Weights of a small transformer language model: vocabulary 16384, tied embeddings.
MLP neurons of a small language model. Each row is named by its layer, matrix (gate and up: input weights; down: output weights) and neuron, and shows model dimensions 16-111. Each number is 128 + 24 x the weight over its row's rms, rounded and kept within 0 to 255. A neuron's up and down rows have the sign that makes its largest values positive.
After each neuron's rows, "fires on" lists the tokens most often at its 100 highest values on Wikipedia text that the model never trained on; "fires before" lists the tokens most often just after its 100 highest values on Wikipedia text that the model never trained on.

L9.gate214 [140 101 127 133 130 129 123 142 171 112 133 116 149 119 157 154 112 106 126 151  95  80 113  97 141 169 157 140 119 103 117 160 115 130 157 185 143 134 131 136 147 111 109 137 147 125  93 173  95 131 109  87 129 106 141 116  94  80 111 114 143 104 150 100 105 173 161  82 172  69 144 146 135 123 169 122 102 128 104 123 145 123 144  77 148 122  83 126 118 134 158 102 124 126 133 147]
L9.up214 [119 170 129 132 127 135 140 144 107 128 130 136 160 112 121 155 145 117 176 175 119 151 134 163  73 133 114 135 125 116 164 102 117 127 135 105 123 124 147 120 144 134 145 129 111 127 167 115 128 115 109 158 134  90  97 163 106  94 143 172 122 141 110 110 145 128  95 139 125 119 137 136 141 115 117 169 117 165 158 157 128 119 165 150 168  98 182 137 145 117 101 145 139 112 149 132]
L9.down214 [108 100 133 119 161 190 141 107 188 149 145 121 124 121 184 132 122 136 114 169  78  82  71 126 123 124 140 152 173 126 134 153  95  98 212 123 119 135  87 167 127 154  84 122 127 109 128 164 127 122 131 118 112  85 111 118 106 128 122 105 137 152 143 137 129 125 122 100  99 132 119 126 120 146 181 131 154 103 107 104 119 121 131 112 139 183 158  99 112 141 164 131 106 139  95  95]
fires on: " "
fires before: "201", "200", "199", "202", "191", "194"

L6.gate144 [122  99 125 129 138 110 129  81 108 139 179 125 151 119 130 146 128 127 175 108 176  93 144 129 127 139 137 160 148 154 106 123 141  96 119 137 126 120 104 124 100 153 119 131 136 170  96 119 117 148 136 117 149 145 153 113 107 170 103  83 147  98 113 134 143 115 145 107 127 135 171 122 114 101  93 120 171 121 127 140  95 167  83 124 168 112 127 155 145 186 148 123 126 122 134 123]
L6.up144 [111 132 122 137 118 138 146  99 153 114 170 127 123 122 158 172 114 146 122 115 122 120  94 118 117 116 101 134 149 118 105  69 142 111 132 127 124  87 158 150  85 130  96  91 115 127 122 128 170 138 149 150 176 163 146 125 162 155  99  51 130 129 157 135 142 130 123  54 136 167 138  92 107 115 134 133 126  95 114 109 156 171 118 129  94 128  73  93 132 160 104 153 119 156 123 113]
L6.down144 [142 120 116  97  94  83 106 156  87 147 149 130 117 153 102 144 113 119 139 125 121 142 146 141 164 168 148 141 103 162 143 163 108 144 101 143 145 150 137 159 145 115 151 121 106 115 160 114 120 114 166 108 122  88 117 112 150 158 145 185 126 134 157 143 106 162 136 169 149 140 112 169 127 153 174 162 146 134 115 131 119 119 136 111 123 147 139 151  90 120  90 102 125 109 160 141]
fires on: ".\n", "\n", ")\n", " Land", " track", " land"
fires before: "-", " ", "The", "|", " of"

L11.gate320 [133 126 148 154 118 101  93 145 143 143 138  95 101 111 113 158 134 115 161 138 142 101  95 133 157 116 127 178 103 158 116 152 118 114 155 139 158 169 106 157 122 145 136 111 146 119 110 133 161 117 113 147 122 171 114  84 123 117 134 157 180 150 157 125 157 122 129  74 160 179 145 131 112 138 127 105 138 125 130 129 130 144 124 112  69 142 170 116 174 171 103 143 121 116 115 154]
L11.up320 [154  98 149 120 113 112 172 158 112  89 148 136 117 175 144  96 137 103 126 132 159 113 138 132  97 133 114  99 180 144 146  96 135 138 111 135 134 162 146 133 146 136 116 140 119 125 129 164 136 132 121  86 119 108 125 137 139 113 132 121 102 154 100 111 144 172 122 100 177  96 104 129 107 119  64  78 140 136 106  99 119 124 159 124 111 141 136 138 104 139 142 131 122 119 136 101]
L11.down320 [131 167 127  79 130 131 150 147  81  85 126 147 177 150  98 116 125 117 122 139 150  95 125 125 115 119 131 136 134 114 133 124  64 132 142 135 126 155 131 126 111 121 113 139 116 112 101 147 102 146  83 115 134 127 136 123 161 115 129 131 153  99 125 168  96 126 113 114 141 103 104 158 119 139 132 113 125 132  91 126 117 152 101 116 118 111 119 122 193 130 154 163 140 142 153  86]
fires on: " ", ".", " FW", " MF", "6", "10"
fires before: " |", "10", "11"

L9.gate461 [ 74 155 137 126 102  81 128 131 138 165 118 117 124 140 137 126 109 140 157 160 123  84 104 124 143 138 120 166 153 113 146 119 132 130 118  63 140 144 144 173 127 104 120  91 137  69 163 107 105 151 171  95 181 173  92 100 175 132 140  72 172  99  82 109 141 114 137  95 141 130 139 129 122 156 126 170 120 125 144 122 134  82 122 103  99 146 101 175 128 132 119 112 108  79 134 139]
L9.up461 [ 97 114 142 158 123 140  89 115  98 142 149 114 115 151 129 128 127  87 106  92  82 140 120 164 131 167 121  89  84 141 127  76 131 135 150 158 149  94 162 136 143 147 113 116 156  93 103 112  91 121 137 110  83 167 125 125 193 115  86 155 140 127 175 143 157 144 124 128 130 135 119 204  74 119 117 140 157 162  89 107 106 115 110 109 161 148 147 145 162 155 124  71 114  96 132 109]
L9.down461 [126 153 123 129  95 153 131 142 161 139 163  98 109 148 130 128 121 134 150 127 176 119 106 124 154 154 120 124 144 142 133 118 125 136 148 103  95 110 169 111 143 120  97 107 156 121 130  81  75 124 137 109 186 137 124 112 136 153 160  95 124  70 104 142 145 132 154 104 150 191 125 159 119  96 123 144 128 120 132 148 161 114 128 110 116 123  93 120 178 155 115 119 118 131 105 154]
fires on: ".\n\n", "\".\n\n", ".\"\n\n"
fires before: "==", "In", "The", "===", "He", "During"

L9.gate516 [131 134 112 127 153 133 158 108 167 107 125 149 128 137  72 115 122 133 117  74 153 137 131 103 139 122 136 158  98 135 165 109 138 156 141 124 127 142 170 164  75 133  86 136 120 130 108 116 113 140  86 125 112 122 139 132 134 116 128 103 118 149 116 108 113 136 164 122 126 186 136 153 174 104 121 156 155 118 102 126 128 146 144 143 114 135 118 148 110  68 155  82 150 102 112 133]
L9.up516 [ 99 178 149 115 137 127 156 188 156 155 139 145 140 146  66 127 132 133 126  96 143 150 119 122 119 127 139 120 111 149 135  81 135 102 118 148 123 145 148 123 124 148 164 114 148 151 137  91 146 142 126 116 104 133 114 131 161 117 154 112 119 127 134 152 104 123 117 114 187 151  77 131 108 102 171 106 112 171 116  85 151 133 110 135  81 162  62 138 119 113 136 129 118 108 117 163]
L9.down516 [145 101 160 178 143 140 105 120 163 124  94 118 128 138 162 102 188 128 109 155 122  91 129 122 148 141 139  91 124 148 108 154 145  78 105  95 119 110  73 150 158 136 175 133 143 152 142 163 126 103 151 101 142 148 121 166  93 142 160 136 161  94 127 139 152 141  99 111 111  82 152 147 109 127 102 168 122 130 137  86 143  91 157 130 125 141 149 123 148 125 151 150  98 130 135 118]
fires on: "\n", " |", " =\n\n", " future"
fires before: " ", "-"

L13.gate138 [108  80 139 130 166 132 107 138 141 135  99  81 115  87  84 127 131 152 118 167 108 136 105 154 121 108 127 145 124 121 171  81 124 114 119 117 148 156 123  99  96 105 140 129 123 125 121 120 123 124 153  93 126 159 167  99 148 120 111  95  87 100 113 109 155  97 153  84  66  78 131 101 149 149 167 173 135 163 142 148 113 126 100  99 147 149 100 134 117 123 152 126 157 147  89 114]
L13.up138 [157 152 131 100 180 145 112 115 157  93  74 173 129 102 126 122 129 107  95 151 140 106 120 173  94 120 119 148 136 130 134  72 113 152 120 139  93 148 143 130 139 146 134 114 184 192  99 121 131  99 115 126  97 167 146 145  94 115 163 102 118 166 131 141 161 133 114  89 100 130 124 120 117 180 160 110  97 102 160 132 153  68 151 125 120 133 148 119 118 127 154 132 156 114 133 138]
L13.down138 [147 149 111 143 112 120 100 117 138 130 159 140 146 141 148 142 102 110 136 111 141 158 155 136 146 105  97 175 106 128 118 175 111 141 134  92 137 142  91 111  83  89 124  89 181 107  87 127 148 108 120 138  97 163 103 100 163 141 131 136 124 115 133 148 155 116 127 116 133 178 140 135 107 153 152 112  85  97 135  90 128 103 121 123 126 123 117 152 114 159 142 107 142 144 114 125]
fires on: " of", " ", " by", " for", " at", " from"
fires before: " the", " -"

L7.gate545 [134 147 119 166 174 141 102  98 141 101 153 112 108 133 161 106 120  88 107 162 111 153 120 146 152 130 152 115 140 189 138 138 120  98 129 125 172 110 112 127 111 127 118 151 128 174 126 119 149 125 126 139 124 172 134 109 131 152 127 158 178 134 130  87 127 116 166 148 104 106 129 150  90 102 119 148 156 117 179 129 116 117  72 103 111 137 145 136 110 142 135 210  90 125 119 106]
L7.up545 [102 135 128 130 135 100 132 143 163 143  88 117 153 130 132 138 146 128 126  89 130  90 125 129 177 176 141 169 140 144 166 101 191 151 149 125 124 118 103 154 121 142 127 114 137 127 128 167  87 130 148 104 118 115 132 129 126 213 116  75 179 172 135  64 138 132 149 125 128 132 108 119 123  73  76 160 121  94 123 128 103 135 131 103 167 133 141 183 130 122 157 138 135 141  75 114]
L7.down545 [149 124 119 145 114 115  87 118 107 148 115 160  84 158 183 111  67  91 120 129 120 164 145 118 136 104 152 131 174 177  86 119 105 115 101  98 147 121 117 150 105 140 101 174 165 135 144  70 101 139 115 166 162 120 131 119 151 130 143 140 114 139 166 140 119 130 137 120 120 145 132 117 149 131 161 127 157 118 145 173 128  92 153 121 123 149  93 151  94 173 120 145  95 141 144 134]
fires on: ".\n\n", " |\n\n"
fires before: "==", "===", "The", "In"

L15.gate361 [145 134  66 148 147 136 157  99 153  92 121 147 113 153 124 172 166  89 135 125 133 149 161 129 169 164 107 107 126  98 160  82 111 104 123 153 136 126 105 128 130 107 115 123 138 110 133 107 147  84 154  96 103 133 144 119 134  95 136 118 149  99 156 144 153 130 145 122 106 124  89 140 149  87 122 147  76 132 117 104 157 137  93 112 160  95 122 147 162 129 156  98  94 102 110 157]
L15.up361 [119 120 150 106 146 165 132 131 165 133 118 178  82 106 108  94 140 122 124 133 148 158 124 153 121 103 119 134 126 169 155 136 149  94 166 130 131 141 155 117 135 150 154 129 166 168 138 155 165 138  56 146 112 155  87 151 105 112 146 137 123  99 139 112 141 116 118 118 118 104 130  78 116 112 114 133 117 147 162 120 148 139 119 127  95 120 179 105 133 105 145 113 104  86 110 113]
L15.down361 [170  94 138 182 171 131 113 117 150 110  95 138 118 127 124 121 103 146 117 150 105 140 167 151 129 106 116 182 118  93 122 109 150 170 101 114 120 140 126 173 128 151 150 109 128 126 173 153 129 171 153 111 130 128 108 171 135 147 170 144 144 116 132 153 135 127 146 142 150 126 132 141 111 128 145 134  93 127 115 122 112 158 183 127 114 140 114 138 113 152 121 166 112 184 108 126]
fires on: " |", " at", "-f", " and"
fires before: " ", " the"

L4.gate467 [146 157  86 150  88 121 160 139 132 156 115  75 162 132 147 165 138  95 122 130 127 135 144  84  98 127 143 148 148 117 109  89 129 120 139 108 141 101 111 127 136 174 152 139 158 101 132 121 151 125 121  58 116 158 174 113 126 143 126 126 154 142 120 111 140 154 128 131 110 101 130 120 103  80 105 131 155  91 127 146 110 128 148 117 165  93 129 162 100 160 147 118 117 112 128 135]
L4.up467 [122 123 167 113 144  86 132 109 163 152 158 138 131 103 136 124 128 140 127 152 139  96 119 136 122 107 122  97 147  96 145 124 112 115 137 106 158 113 115 179 134 110 144  84 111 114 138 119 107 104 144 122 148 117 117 156 158 100 120 119 130 164 125 143 108 134 145 140 132 143 123 152  99 120 123 140 131 167 160 128 109 145 135  88 166 145 126 150 159 126 108 149 181  93  91 114]
L4.down467 [137 136 146 130 140 144 125 129 119 128 120 137 154  89 134 160 110  70 156 115 134 155 104  87 130 146 154 149 128  98 111 135 105 136  70 131 120 112 109  75 140 157 127 112 181 187 129  86 130 149 133  77 117 115  93 114 115 157  97 132 142 128  99 116 122 159 144 144  54 116 150 119  86 120 147 119 126 135  99 108 163 110 163 148 145 117 126 166 125  96 134  98 102 157 113 124]
fires on: " |\n", " were", "===\n", " (", ")\n", "===\n\n"
fires before: "|", " ", "-"

L7.gate202 [137 125 136 139 104 135 102 102 111 130 155  92 182 113 155 179 129  98  97 126  91 131 131 157 113 166  91  88 145 100 130  55 131 126 102 126 167 150 133 156 112 123 164 135 170 148 127 110 128 104 143 107 151 112 170  99 119  94 153  81 158  98 117 116 109 117 148 135 107 135 121 151 102 109 145 139 210 112 190 146 107 140 104 145 129 157 155 147 115 150 112 134 134  83 171 145]
L7.up202 [139 117 118 151 143 121  77 135 120 103 117 120 125 164 124 141 104 122 145  96  70 159 157 114  87 149 132 168 132  97 141 106 128 122 124  89  68 118  99 115 149 132 141  89 136  99 109 128 155 135 116 142 111 151 123  91 123 109 101 106 120 123 132 133 129 138 133  85 121 142 127 126 105 104 122 129 149  90 106 124 133 160 169  91 107 166  90 149 107 178  88  61  77  64  85 160]
L7.down202 [129 134 143 122 160 137 144 125 125 130 141 121 103 150 135 104 160 116 162 152 186 125 146  77 110 125 118 154 150 154 156 133 140 121 108 125  86 138 137 112  84 112 142 183 143 119 140 146 102 192 109 120 151  89  99 100 120 164  98 119 131 149 160 100 143 105 148 136 128 139 145 111 157 162 121 115 113 153 106  92 139  84 184 131 136 144 131 164 138 120  95 129 154 166 159 144]
fires on: " |\n", ")\n", " Co", " Non", " com"
fires before: "|", "-", "part"

L9.gate99 [155 158 144 171 150 100 113 115 120 121 131 135 105  87 132 111 120 100 154 148 135  93 113 180 143 120 139 111 162 137 121 116 148 103 151 141 150 162 114 146 120 115 153 122 117 137 104 124  99 178 162 124 149 148 165 144 138 138  93 148 140 130 144 110 146 102 171  68  99 106 125 149 125 152 137 147 128 149 183 132 133 136 144  88 112 155 170 123 109 162 155 144  63 138 166  88]
L9.up99 [107 167 147 121 113 141 173 136 128 179  67 124 165 155 135 140 159 126 152 147 118 127 139 135 123 153 138 128 110 142 101 117 141 134 125  87 131  81 163 147 164 140 144 206 165 111 100 131  61 109  75 138 147 156 122 124 135 136 109 114 167 121 113 117 142 127 160  93 119 171 144 170  53 122 153 118 128  75 106  96 144  86 138 165  94 107 122 174 109 120 140  97 133 110 108 165]
L9.down99 [ 98 173 103 188 112 164 124 148 100 112 129 147 105 133 200 164 117 114 147 173 138 108 138 124 150 164 132  81 104 115  71 143 131 134 124 124 143 128 132 148 164 152 102 151 159 141  82  96 101 175 113 130 182 141 144 118 108 110  95 133 143  91  92 103 123 156 133 133 134 126 122 161  95 120 104 104 123 106 150 143 116 124 120 130 100  87 114 131  84 124  98 128  86 165 103 121]
fires on: ".\n\n", "==\n\n", "==\n", "===\n", "===\n\n", " ===\n"
fires before: "===", "==", "In", "The", "During", "G"

L10.gate543 [140 111 165 113 142  84 142 130 139 124  98 136 164 137 113 145 119 125 157 157 100  98 126 175 106 166 122 121 177 125 126 119 116  92 183 168 122 129 162 126 155  85 102 125 118  95 118 126 118 139  96 139 143 147 126 129 137 114 103 121  95 155 110  98 168  94 151 118 143  81 133 111  83 119 115  83 128 152 129 129 147  91  97 170  92 133 139 118  96 152 141 130 162 104 140 114]
L10.up543 [114 112 149 114 112 131  84 102 132 149 151 106  89  95 165 133 130 116 160 106 161 123 148 122 121 148 125 114 133  73 174 149 115 125 115 103 135 151 110 129 114 125 125 108 131 148 115 117  89  77 117 104 136 138 126 163 110 119 101 104 137 145 112 127 130 116  91 104  91 131 138 113 126 149 110  95 165  88 104 141 137 155 128 160 115 134 101 115 133 127  88 162 128 103 125 125]
L10.down543 [ 69 162 102 145 146 143  80  95 122 167 125 145 142 103  83 112 163 132 135 143 117 134 114 150 135 143 157  58 113 136 123 158 147 126 122 142  92 123 106 103 117  84 149  98 199 150 119  89 145 151 115 135 129 129 141 106 133 131 101 137 104 133 148  77 136 114 107 101 136 106  94 140 129 126 121 127 160 132 124 131 111 115 150 125 102 110 137 137 109 131 115  91 161 109 111 106]
fires on: "–", "el", " ", "ell"
fires before: "1", "0", "2"

L14.gate457 [149  64 139 121 153 136  83  99 133 111 121 144 123 121 121 104 195 101 128 133 108 115 130 140  81  67 154 125 165 139 144 154 150 121  49 103 128 136 161 154 107 120  85 130 132 110 105 124  95 146 148 120 143  83 136 150 129 139 121 163 150 169 123 105 135 105 126 113 139 136 115 133 104 120 133 137 109 132 121 118 134 148  69 165 128 114 140 127 150 147 133 102 122 138 116 156]
L14.up457 [133 146 131 104 189 142 101 124 161 131 174 123 110 125 148 127 113 111  93 100 107 120 106 102 153 129 121 121 151 155 115 125  98 151 107  78 133 155 183 126  88 139 137 100 155 133 144 117 163 103 167  94 148 140 120 154 171 174 163 115 140 137 141 121 104 110  91  97 110 109 139 160 146 115 135 150  72 133 155 152 125  91 116 142 183 158 110 147  83 118 132 108 111 150 106 152]
L14.down457 [111 143  90 178 110 141 154 136 123  91  95 122 141 108 160 132 100 145 170 170 117 134 157 144 105 113 112 109 124  97 135 104 127 105 167 157 110  85 129  92 138 125 111 175 143  99 105 158 145 120 149 141  85 152 129 131 125 111 128 135 154  90 146 122 178  80 112 107 141 137 140 140 127 145 114 136 177 110 103  87  85 113 125  82  88  65 140 117 127 140 124 108  77  95 134 127]
fires on: " |", "|", " &", " of", "WS", " ×"
fires before: " "

L9.gate166 [159 125 180 136 140 133 100 178 134 122 117 116 104 143 108 118 202 149 140 150 151 131 125 168 120 127 112 135 168 139 159 137 106 100 101 131 121 117 123 122 124 130 124 147 119 149  93 167  76 128 139 108 121 101 155 132 122 127 147 114 154 118 122 143 113 134 142 145  77 152 160 144 119 154 148 138 108  86 148 153 121 121 150 139 148 123 109 173 143 126 111 127 153 141 135 128]
L9.up166 [166 134 155 102 100 111 129 116  68 100 110 137  93 134 114 143 151 138 133  79 121 101 125 103 110 119 144 102 136 117 134  98 108 136 140 108 128 190 142 147  95 132 162 127 150 108  98 169 138 137  94 109 126 167 102 135 126 103 158 102 165  78 149 157  96 130 111 168 138 134 116 168 143 112 105 135 123 126  69 123  92  85 127 109 165 116 131 153 140  59 172 131 139 110 123 132]
L9.down166 [179 120 170  96 129 100 141 133 140 133 127 129 125 112 114 110 129 120 139  80 192 131 151 146 149 109 106 141 117 100 157 102 118 151 113 109 106 106 113 118 157 107  83 117 113 164 152 141 129  85 154 132 134 122 117 130 188 119 109 152 155 144 112 135 157  74  94 153 108 145 157 135 147 112 168 101  81  83 100 111 142 123 130 135 170 134  91 113  58 112 107 127 132 122  63 134]
fires on: ".\n\n", "\n\n", ".\"\n\n", " is"
fires before: "==", "===", "In", "The"

L12.gate394 [141  96 131 153 161 145 106  91 150 145 146 103 125 149 113 110 116 125 133 116 106  85 136  97  68 172 128 138 110 158 130 120 126 107  96 112 140 158 133 159 129  77 121 132 143  92 112 119 129 158 120 143 144 150 176 100 114 132 155 119 146 102 145 173 115 120 124  87 188 140  88 106 103 156 124  92 165 124 160 122 117 103 149 128  86  88 150 173 127 172 140 181 155 151 152 130]
L12.up394 [132 138 103 120 117 130  99 138 118 116 130 140 102 112 137 145 151  89 127  76  77 148 115 140 130 115 137 135 168  94 128 122 131 137 122 151 136 113 101 146 133 177  75 143 143 125 136 126  73 111  93 142 129 145 163 120  99 140 105 148 150  78 108 137 131 167  82 127 134 121 139 102  89 133 120 133 134 152  85 106 135 120 129 121 152 143 153  98 112 138 106 105 132 140 160  96]
L12.down394 [143 129  85 176 152 169  96 115 110 101 121 143 140  85 106 159 123 125 136 120 127  69 114 123 156 125 135 134  79 138  80 119 143 126 169 105 132 151 149 184  55 183 105 121  98 177 147 138 127 100 145 108 100 114 128 102 128 140 155 171 146 139 113 129 165 163 138 179  84 147  83 110 144 119 104 142 141 130 143  97 106 107 101 146 111 108 158 103  80 111 114 127 128 111 143 105]
fires on: "202", " Party", "199", " ", "200", "201"
fires before: "0", " |", "1", "2", "6", "kh"

L7.gate470 [134 146 163 163 135 135 106 129  94  90 110 116 138  59  71 124 144 129 132 134 108 112 107 127 122 141 151 170 179 148 122 130 140 144  87 103 162  98 114 119 133  89  97 180 113 133 133 127 164 129 143 141 179 120 165 178 108 115 108 180 175 113 113 152 110 111 170 106  91 137 116 154  73  96  85 110 131 147 122 133  91 142  96 133 137 105 164 127 107 142 106 142 112 173 106 113]
L7.up470 [170 112 122 131 108 151 121  88 139 103 121 113 125 104 140 125 155 121 160  93  76 144 104 145 107 130 122 142 159 135 126 141  85 151 137 159 132 109 109 134 127 131 111 140 150 101 171 133 124 136 114  80 166 112 134  91 128 163 143 121 122 118 164 152  99 132 110 108 120 164 122 151 106 131 109 117 110 115 118 114  99  89 122 118 160 122 176 138 113 140  86 154 111 122 112 134]
L7.down470 [141 150 109 137 186 129 171 110 156  92 138 122 104 130 156  97 119 115 146 109 108 130  88 135 133 146 111 128 108 142 125 155 120 116 129 123  97 124  90 166 167 142 127 114 187 130 142  88 134 138 126  94 135 121 165 102 125 158 141 115 160 142 163 134 110 143 133 129 134 133 128 107 144 139 150  99  95 134 140 126 170  92  89 128 149 137  89 187  95 141 106 149 134 135 100 125]
fires on: ".\n\n", " ==\n", "==\n", " For"
fires before: "==", "The", "===", "In", " every", "-"

L10.gate151 [111 106 145 137 155 128 132  84 133 108 125 167 138 119 196 163 124 171 146 173 109 143 149 100  97  90 114 146 126 119 134 166  99 135 204 145 171  88 139 111 145 110 155 129 152 150 115  91 113 137 118 157 113 107 135 142 112  77 124 110 118 141  97  97 138 154 118 111 127 104 133 116 126 119 119 147 167 149 128 123 132 140 136  90 123 118 126 127 102 121 140 121 166 136  98 130]
L10.up151 [113 142 132 131 122 114 130 137 145 110 154 177 110 124 158 161 103 110 102 143 113 169 102 121 135 145  98 130 114 121 124 123 134 165 113 137 148 122 106 150 162 134 131 133 124 101 133 145 144 127  90 138 113 112  73  97 111  72 131 155 110 115 139 106 147 133 121 142 107  98 122 118 154 186 116 101 142 134 103 147 152 122 197 156 151 140 120 121 109 147 157 109 134  78 133 160]
L10.down151 [159 146 124 167 110 136 113 171 138 148 123  82 138 115 135  79 104 151 168 126  94 121 101 100 146 169 114 161 109 128 139 156 127 108  74 102 121 148 142 152 130 141 100 130 136 140 153 141 121 135 132 140 112 112 103 108 135 109 133 139 160 132 140 117 131 122 106 124 121 138 134 135 158 146 117 101  84 129 153 134 131 119 143 156 163 132 130 145 126 126 125 146 120 105 166 118]
fires on: " "
fires before: "197", "198", "196", "193", "194"

L2.gate158 [168 116 113 185  94 129 126 178 108 122 182 104  74 142 139 128 186 132 126  97 146 114 118 130 123 147  77 130 135 123 163  90 130  87 152 119 134 122 151 126 151 124 122 143 141 108 127 136 125  89 142 114  91 125 135 131 158 145 102 104 134 146 156 131 137 153  77 129  71 119 107 159 116 126 157  86 132 157 134 134 161 103 121 106 138 101 138 177 135 132 128 117 129 127 140 125]
L2.up158 [138 172 117 159 124 121 132 137 121 133 113 141 136 122 142 144 109 163 128 113 166 131 120 130 107  71 144 114  56 178 161 152 105 105 134 127 114 151 141  84  93 137 142 139 135 125 114 135 129 150 122 129 116 145 183 136 114  77 128 147 129 105 129 183 171 142 131 129 131 123 140 134 139 118 104 128 139 108 139 138 129 139 113 112  74 146 150 117 145 152 133 125 116 179 143 122]
L2.down158 [120 126 109 150 138 146 126 120 122 143 128  91 135 136 115 139  96 175 159 142 121  89 117 129 115 124 149 145 111  90 167 111 149  95 134  95 114  90 180 170 125 114  98 123 123 132 130  63 146 140  92 109  94 106 156 118 168 135 113 123 140 155 153 143 136 127 113 153 141  73 174 152 157 122 107 140 169 115 154 130 152 114 117 105 123 116 124 168 134 125 149 140 107 112 129 129]
fires on: " |", " /", "-"
fires before: " ", " ("

L15.gate604 [ 94  86 138 127 145 102 157 136  90 166 111 158 118 100 110 142 112 120 104 119  88  57 134 125 143 110 102 119 160 142 136 165 135 152 121  94 122 115 144 143 133 146 121 110 142  98 112 162 138 149 139 109 113 127 117 133 136 164 104 132 168 107 105  76 165 127 159 119 116 144 118 172 124 119  99 118 137  91 127 105 129 145 143 139 173 123 164 135 143 150 107 118 157 104  99 163]
L15.up604 [ 97 112 121 124 117 121 192 108 161 151 149 143 120  50 135 140 152 154 129 129 158 126  95 158 154  92 137 163 154 117 176 121 114 102 128 152 122 124 110 159  98 115 100 101 137 129 124 125 130 138 168  89 136 138 119 105 141 158 130  97 159 133 177 134 112 100 156 139 142 123 129 138 150 107 122 125 106 141 171 158  87 114 159 128 142 138 120 142 124 128 127 112 141  95 117 129]
L15.down604 [131  96 124 138 140 129 166 152 138 136 127 137 148 156 143 150 115 106 170  99 177 110 146 145  87 111  95 128 163 182 194 164 128 149 133  87 143 134 134 128 142 116 117 182 130 114  95 132 173 161  97 122 110 151 107 132 182 109 124 156 152 104 138 141 138 128 145 165 121 136 119 111 162  98  89 151  85 171 141 154 108 107  99  99 120 105 104 100  97  99 117 134 129 126 114  97]
fires on: " |", "-", "|"
fires before: " "

L10.gate389 [165 123 143 121 159 118 150 144 139 143 102 136  97 103 137 139 127 141 121 137 118  90 128 131 113 142  72 113 133 160  94 175 104 102 148  73  87 116  72 139 152 148 155 105  90 140 135 131 110 118 100 117 114 124 130 120 110 127 127 142 143 138  90  91 157  96 110 118 167 130 126 117 156 139 151 130 108 125 153 164 123 121 164  96 122 121  98 133 135 108  97 145 147 151 120 123]
L10.up389 [144 154 103 118 124  86 134 164 147 163 104 133 177 120  99 146 132 108 114  81 133 143  74 143 125 135  71 132 127 132 175  55 119 121 142 143 184 138 130 161 130 129 143 115 131 111 118 116 128 105  92 110 129 105 119 136 161  99 151 142 175 152 147 142 100 103 130 124 138 134  90 127  97 148  81 110 170 125 122 120 154 141 183 161  89 123 117 162 112 140 146 109 174 152 114 141]
L10.down389 [ 92 116 127 126 115 122 108 120 100 131 133 109 149 136 125  90 152 120 137 132 138  94  90  82 161 143 176 118 158  90 147 116 144 128  97 138 176 133  75 117  92 100 104 134 169 117 139 103 139 139 191 124 156 124 136 107 144 145 142 146 112 147 189 134 105 139 141 113 136 165 116  92 147 116 129 121 185 146 123  76 140 139  85 159  91 122 151  99 126 171 191 138 127 104 143 102]
fires on: " ", " ("
fires before: "202", "199", "197", "200", "195", "196"

L14.gate2 [100  90  88 133 146 124  86 157 161 103 151  87 152 122 111 152 103 111 122 153  92  93 105 104 116 154  85 133  98 121 116 110 136 130 151 113 141 112 135 137  72 160 122 115 149 112 108 140 105  93 128 105 129  91  96 141 105 108 146 125 174 106  85 153 132 137 134 104  96 159 133 137 147 117 139 126 146 129 188 116  93 144 172 135 146 146 161 132 127 121 100  74 127 119  89 153]
L14.up2 [102 146 117 154 103 123 130 113 132  80 168 145 162 105 157 110 113 126 129 164 104 142 134 175  97 146 149 110 153 123 177 157 128 143 160  82 114 107 180 190 176 122  90 104 148 153 151 163 115  95  90 135 116  83 120 144 136 109  82  88 132 154  76 125 136 144 101 101 115 124 122 116 118 156 128 118 117  67 137 126 141 157 157 142 118 134 168 123 114 134 119 133 144 120 124 136]
L14.down2 [111 142 107 165 119 136 171 127 149 135 153 142 150 138  74  74 165 142 157 124 146 144 150 144 129 146 118 165 114 120 120  97 160 141 161 102 152 134 137 128 118 135 157 115  55 119 137 139 146  85 103 171 102 157  96 129 133 187 152 172 124 124 135 155 152 149  95 132 124 171 129 101 108 167 110 145 129 143 106  97 135 115 102 110 140 131 139 111 149 126 151 114 145 112 120 154]
fires on: "–", " ", ".", "-"
fires before: "201", "202", "200", " He", " |"